python train.py --n_layer=10 --d_model=512 --n_head=8 --n_kv_head=2 --head_dim=64 --d_mlp=1344 --vocab_size=8192 --activation="swiglu" --norm="layernorm" --norm_place="pre" --norm_eps=1e-06 --positions="rope" --rope_base=10000.0 --rope_fraction=1.0 --qk_norm=true --attn_scale=0.125 --bias="none" --tie_embeddings=false --parallel_block=false --extras=["capped logits"] --init="uniform" --init_std_qkv=0.0377 --init_std_o=0.0377 --init_std_up=0.0377 --init_std_down=0.0 --optimizer="muon_variant" --lr=0.0064 --lr_mult_qkv=0.7 --lr_mult_o=2.0 --beta1=0.95 --lr_head=0.00535 --warmup_steps=0 --schedule="wsd" --decay_fraction=0.68 --decay_shape="linear" --final_lr_fraction=0.0 --batch_tokens=131072 --seq_len=384 --doc_mask=true --train_tokens=900600000 --steps=6872 --dataset="wikipedia_en"
MLP neurons of a small language model. Each row is named by its layer, matrix (gate and up: input weights; down: output weights) and neuron, and shows model dimensions 400-495. Each number is 128 + 32 x the weight over its row's rms, rounded and kept within 0 to 255. Numbers have three digits each. A neuron's up and down rows have the sign that makes its largest values positive.
Before each neuron's rows, "fires on" lists the tokens most often at its 100 highest values on Wikipedia text that the model never trained on; "fires before" lists the tokens most often just after its 100 highest values on Wikipedia text that the model never trained on. A number after a token or word is its count.

fires on: "=" 100
fires before: "=" 100
L5.gate955:109134132140176065107105093088139126102081098113054130137136132082084094111117108056122116107096115116197148119104132103069068128112120089053093127103089078118095118091109079141117153070077123130144100115157118091116116101145134120145148122103109113135135105131138079134110118140129102116
L5.up955:121137154170155130145137122118127147131118109161084144194151179105148142133170136125142148163131150170202147134125149152117107135149143136139135128114133118138159134168167095199172146104119113176166130151159163096149161166172158169180157150110140172190155163139156124199171172158158146154
L5.down955:110159100125151145170135123138109138176126131135151164219211114114142100145155122115144127112127124162154147122123132136138136171126145131109125132110152137095089137140131128139146144085105091135122120111147155095155178144169146134149144148103102147145121115130165109107129146142130134142

fires on: "=" 100
fires before: "=" 100
L5.gate1187:144094121137194104147164098082129079207077143134113135122154107115115089167103072137123121157125143151196101109133094131139117152114152073105169155094135129120090155108146116143206123138129128136149100163154142122110158128123113122114135112076142114132156119128149097116163149151130141106
L5.up1187:125138202161181102126146108125117091188127116141087148177172150108099125078148171078082132186104146128102101100097180118103137108096138130125169156080128148139156055144154112133147196113106144134123112124134183117175119165150119157164123121113143051174064138149165156166107125160177137133
L5.down1187:102141120110141138115109101152142135105148105102060073131055123126090121109131158101144082141119149151090148102103170087081086089125170166108169095108146129138135128140127135153141093156101143119146136110141095145135104125146166158082128188155121108123061140095184128101142181136149114119

fires on: "." 43, ")" 29, "}" 5, "=" 4, " |" 4
fires before: "\n\n" 20, " He" 10, "\n" 10, " is" 7, " was" 5, " |" 5
L4.gate1326:150112186112115122132165124103111115118105147145147098164091131109112142075131131106096140164171126098077163128117122092091098120123173168158171127131144143068127117187118101192132176154139109107155104228125161114145140130140120100109131101156116113177130061094056158161056059099131171080
L4.up1326:154106100123155121154187146122183094073130126145148180101181097149123134168176131151078074096151108203100142159158142100122141077159115129133147133172111129135096158123130217173106132121077111154141101163136107104132151136166136163119146092052136080132128112101159134094134129099099175172
L4.down1326:096106125095054122139108209112072151060160083061187056096129147159081067106129147065123134125122116188181114134133144135096152085132120156209121121186123068179122069072138098127055138099089093085152168092184165102113120132142139092120172068149133173118162084099093095131080104190152061124

fires on: "\n" 59, "," 13, ":" 7, " (" 5, "\n " 5, ")" 4
fires before: "-" 31, "|" 18, " -" 5, "." 4
L3.gate909:111098150083132118116102073126161182157167118128138094133078104125146156073144135221149105171130143172109165099115112125140158157090093179138100112115118142135103118129128102134156095135173134148157157115176093137166082163140067167123139120094114166101130199129141128157135083049058138150
L3.up909:119145069063152120104157107136088134119119143100172109194133166196068150070134130145116173066123051138168136153131170164102126107156150107155160066154146080108186096119133166156090089115080125135108155131106078089134118129146115162150111117161153113088185119157165131119147115081096177107
L3.down909:125106117178128165172091117120114112137113124167087145132158072098140164114124061118098101131143146151140112067141189092107132117135148115073094145132193088109090146134054112115112139137131178063127151088185196160158128181089198158124121078149113136099132094140169142149082157112122125148

fires on: " |" 74, "|" 22, "-" 4
fires before: "\n" 24, " |" 15, "  " 11, "-" 10, "\n\n" 5
L3.gate279:126146118109151193175116161127137101145120093151122131183200127140108123117103102109116091162161083107116137039092140220092131139153156136163104137130121128152145170132119122112083070108165157135169136123148122150066096155149140175180171170142165191104189124075105176125103138190146114188
L3.up279:135135147149083091116201049146075108088096140126105159140126126149154189098136096146168153126108128135158196114151148138048158177211130192180144100062093099095101160158131101064146141104088159154120115154093133139108114135107118101091091129149139110163145133169145141108120160100161128184
L3.down279:099144118152095163094181110139158079150106150096124113135131143169141169065144089150077125133123132116116158141097091095121113166138088130086164170177158102062075142155119127167081127118159062133158123167137104120115143159130129156099142125143185101152124145127142173183123092128185113136

fires on: "  " 93
fires before: "|" 93
L3.gate664:106044140059172152159108104140185094119139175093145165141110154077080150115059108167183139159126064120116155097118099154159127158169099180112112120176145134172154116066167129141070142140148063136112119082150111095119109171164084064153093139149203149114140129049126145110152063099139126073
L3.up664:130148134121197045080140061099119125138116081173153062152104212140199176116110055093191136181088119179097125169091125123142163114157086137177143108069165091101139107142153163147191113173130146096108139113142123196148132157125182177126118089152146180175158102192154122151124126115140080142
L3.down664:133129149160185107103082189133140078133128103165151086155144152129230183118145137066159056132162091111110210147132123152132142136099124163157113094169117136162140091127091151098146146124054165197067114159146137136153076135162109160135140165122106164129115156084103165143101168116056124161

fires on: "|" 38, " |" 21, " up" 5, "ff" 4
fires before: "-" 28, "\n" 27, " |" 8
L5.gate1243:111090116126068149098106091143125138124125129160118119166150154090137129112185132161085137116150129109127168111161147123113160158136185149100162174112095142136128160105173114103099099070081135197101173114150108108107166128175198108082106117174115151080117129056090157094088128127139183124
L5.up1243:147200107137111105160110109157103152106154126109117166203076118147075158090142117167180140130146165124095160123110142160102071124130176091131106107119159143105110126203192218124108089115059170078122162158142127128095121117072064114162153177119141104155142133163150125091111108173153083135
L5.down1243:140123107125089058180093066119116149074098139054182158145091132097125076076118113095182162082138116072082061187169088122130109146116125129161126154130145141078149096132129097090179114100128105107117174151171156128130147157101101162139086085137159146163129136121088132111116105177120172146

fires on: " 1" 35, "  " 14, " —" 13, " |" 13, " to" 4
fires before: ";" 29, " |" 22, "|" 14, "\n" 7
L5.gate147:153086112142175202121087176106095180087164156153086119116150135131197104119123109189144171106136129142162114118126173095077121131183136141160157112125130070145166128114104173135124151152147109175192164182174102129185101092152103146144086134125142155112113121089071098175147107129145050114
L5.up147:098109161115119136129151145155134081078127063151141154088118085119090137130100114125101126085102144127113107167121166037191174124081125129133052196120104157123140101193089102175127049119120104148139096094112149137040121142149143207135170113103124126150158173132109152141134181192165122152
L5.down147:158130116116037152180176144149125131163135124129080126135172159116127159142128099176110142111140072138074125115082084079152104130151098137099176130170128154142088177137130146077067077089102158112191182154108116090102160130138095121098164077137138180171141130072123175114091106108161135163

fires on: "5" 15, "0" 12, "4" 11, "3" 10, "2" 9, "1" 9
fires before: " |" 45, "." 11, "," 9, ")" 5
L3.gate972:156184176053087181106100179153167104126076112189020132093135113133120149120114168101195070129144111153146047083082081132063069133096138063162070118153129141155175152143168118155163151135198131116137102148130125062110155191111136158140167162103141104148125143157129114194112108142146192101
L3.up972:111132145144151090131114191118134109187153173132084115124105137085117173139127171145159159110118164126158138131081135169165134156044184133077117128118133094167141104194163091125167138111126147120162122153129105043090150081055117131123102141134143134085152090105132093129141086157143151134
L3.down972:125163093096187115145111108085129185118125104191095075169156117131169141139099094114144162093116134121120097142155156160127153127140135193121103137202130146124115109147141062120070128114150133121114128119115133121115169102126138145094124112146152097154158173151117135095130172101090070121

fires on: "|" 29, " |" 21, "\n" 15, "\n " 5, "See" 4
fires before: "\n" 26, "-" 15, " -" 5, "  " 5, " also" 4
L3.gate957:106131178165168105163114125163134084133108143140120124168160092154095187151182144130136166181092111153083140083099163140066129132164125116146195089147109093107149125094110119089205099121132107154088124174071127089084096138161137110113138077143118159112096156187140139123100108107080111179
L3.up957:164081140107088089164196128112124161093117129103163061115145085134102102058135150125041091126088194135111068112142107084101066162109114040141171133130134176150132115113139118120188144147158136184149142146074154119184128160137168096137149123095081088133152130181122150094145142156124154113
L3.down957:180133088113060170086182102127045067093102133157148147141110140118170155131132152155112076121150086093133111144136117127123109102172161114156126137125091091138097126080161124137156127122142175129134127109212131149100087121166133160126157146186135161110076124080132130170138084150146084048

fires on: "=" 92
fires before: "\n" 70, "\n\n" 23
L3.gate477:112113186117149109107099153102094185147136144087130117170087147142134101136161160067160071138151168119147112124108116130149150130162139099172138147137158131086106179129110080094131092087090157094128163073123147146163097142221122169166149172109159172156121113128130103183144131121191144139
L3.up477:123133133133158162151111138085113129075146097086133087133105077148130124121152078177149130067128097105080091109155165137100122071053126131099129089092114074091181152213141125107126161125091149075137133101164156080052121114168121169103121106121099154110111118104151132142132142139153167116
L3.down477:057140175126185080155101177132198113163106118086140140111076141134117094103143121100108184119122144075144140123158095064120138125120111133131157098114119132184089189143113147198118086110185065188110174165087123119119137130135081163104111135126105133113121151090173115112161148127148141131

fires on: "-" 99
fires before: "|" 99
L4.gate712:133127091129161138120125140162121131130179125108140122150094172127107093094079140111142116094122078174141149115140065149094157157119093136099160129097149157163173070119129113205111116119117159174120089124136121130098182148169127097115148122097123144156113115143096133112089133118096061143
L4.up712:171173103178140126174126111144120129169174075175120128106066186105111059151185108107173158158103129140122108159159156110130124112152135175130080077093165168143055130111115144126139082148172165108142196095059111171082133104165185100121069121158096109153210188130098159114121133194064171153
L4.down712:104044142075162079131170122138123092064135159098159069139124106131118128129078174134134104092147100100141190114148131113079147147086099116100123190157083085108069141162130118130113110116102117157131128134118127157170149141086157139099146152199150172072073192152067160100164070138084051084

fires on: "=" 27, ")" 15, " =" 12, "O" 6, "|" 5, " |" 4
fires before: "\n" 22, "=" 22, "\n\n" 11, "P" 4
L5.gate480:127113136136130144102108134128111113156113144090117116149143093136121130126171099181157123135123091086121165105136142152131138135119163147090136192151158112148120132149155123142074167099116149166060096148116139195056099113151117086163116165153138182190138115134046143172172067122140135119
L5.up480:167140158128102126129151152183145140129086142110143136134149066108101130164104122109113128115125174085122069170119118134148056163111142132113083096165149176140144130117184150126173112099144148144083164162144143161157125160190128227139072147124103112110140157052066135096137087128145170143
L5.down480:140122184124139085097149160120126160136128106070143167212162087146151064131101091119119157150158102098132123107146188121121134137081173078141103100131148134115183107113091114194113114117134146166135205130147099046175111143116094125110144093140091126071095141106176117062131121154112185139

fires on: "=" 100
fires before: "=" 100
L5.gate1245:147123124126126077122106126132100105173119099128092135169161120090144076132103102084155117074064151149156124118142104149082109132091118090067121132065138109111158125124124077117123137120090097151154106119148107097162087108195085118101160111090068172138076126169156089064153172108122061082
L5.up1245:130120131155168167146144130154121196166146117152124124157206131114176169173177135127141119181135142172198129173110131127144100139126127120125112102123164153116186121157166104163153128141104131149139131122211186103164125172166161129163165146097163158177144153156170125155119167180141165157
L5.down1245:141159123164104122177145149126081166140140165157150121170141118153179156163117129118122162078150092193138134111119138165176159124121135116107167129111139095102150092122108154165138142119109175140153117104105129081149142211157159099114127121107131113142127130091144155125100151134112121152

fires on: "=" 89, " =" 4
fires before: "=" 87
L4.gate283:103108112123036104117178163207158142173067141088167122133158118125094141057117159116164101169094066111185102101202154140136160136144127176109187130147094127133114161135078096118113079037088086102146167122122168133176156103145117136143105130082076125104139124123107148183102130154164076129
L4.up283:104127145068088086145133176091116183146135105096107088072155133195117153173166110157125083129089126171145089124173150150127083097095167157158130067166121155133157148146164133144095127101097169144197071103169118046104122134069101158150195168070123220123059095134095119102170139176152121116
L4.down283:137078164161129128119127088150170101163158148088230197091079089147144082095133164136182094117149085155104110139103110177109116085083133150148034099193153126115124117104097158050144120118170142122126142135130206173141141091119108150069106095143165141149090094152154162092152126093071125110

fires on: "=" 95
fires before: "=" 95
L5.gate407:116133132169137089092099167117112124083097123138124117092118094119098140114188071136114118130103095155129142153107133133104138198063106116168096127141108174099103104101112134112122184166122119099104091171186132098155145147142107093092160150153126150126155115134099136091163154074115096139
L5.up407:162172085086149148173118115107155098156114116142160217159145093105094119145105117170113133124098094099133069168140154077082097133124104098109104154136140111207149162113117193148176101146107063164130138168123118146167136156171155132090108123124205131120066170116149114107132115106095165063
L5.down407:149091159142083076082132136143135147084140094089105129123191119069120078134100084138155135188083117096153153096127129131134105058097117121149121107154112113098168109097145077174151135100137175136103078195142112162161080145051119178088107096187106134142184153122118150114165171107134121115

fires on: " |" 20, "000" 14, "0" 13, "5" 13, "," 7, "4" 6
fires before: " |" 35, "\n" 12, "  " 5
L5.gate221:119151091146147158141158166139184157161099118098114156092143125104133113143107111156124103080080075185072143052141187089096106165111121137148107167123132070144163159081134112190213115098184172107209104106108143137108169120146095145146132100078144161134188132179079130103145137142104131099
L5.up221:114136103093115112111180180143135172157117148121104131145130062138096131081190146093133046109088115104172133158093131183199106095103201107150160125110146130074147159135068105165177147101089140147112114120093154092103143131158158128171149100110105120127210142128138120107111142162112143162
L5.down221:125081137153120120091181153114126127134120096066176135132135140093088133152144145082164142096164138093124131097116107107151090080142147150128127073105175162134119157087107176153122154124161136111122181158154171159110126130106136089093120118194187119133079164120146122105134125139165125140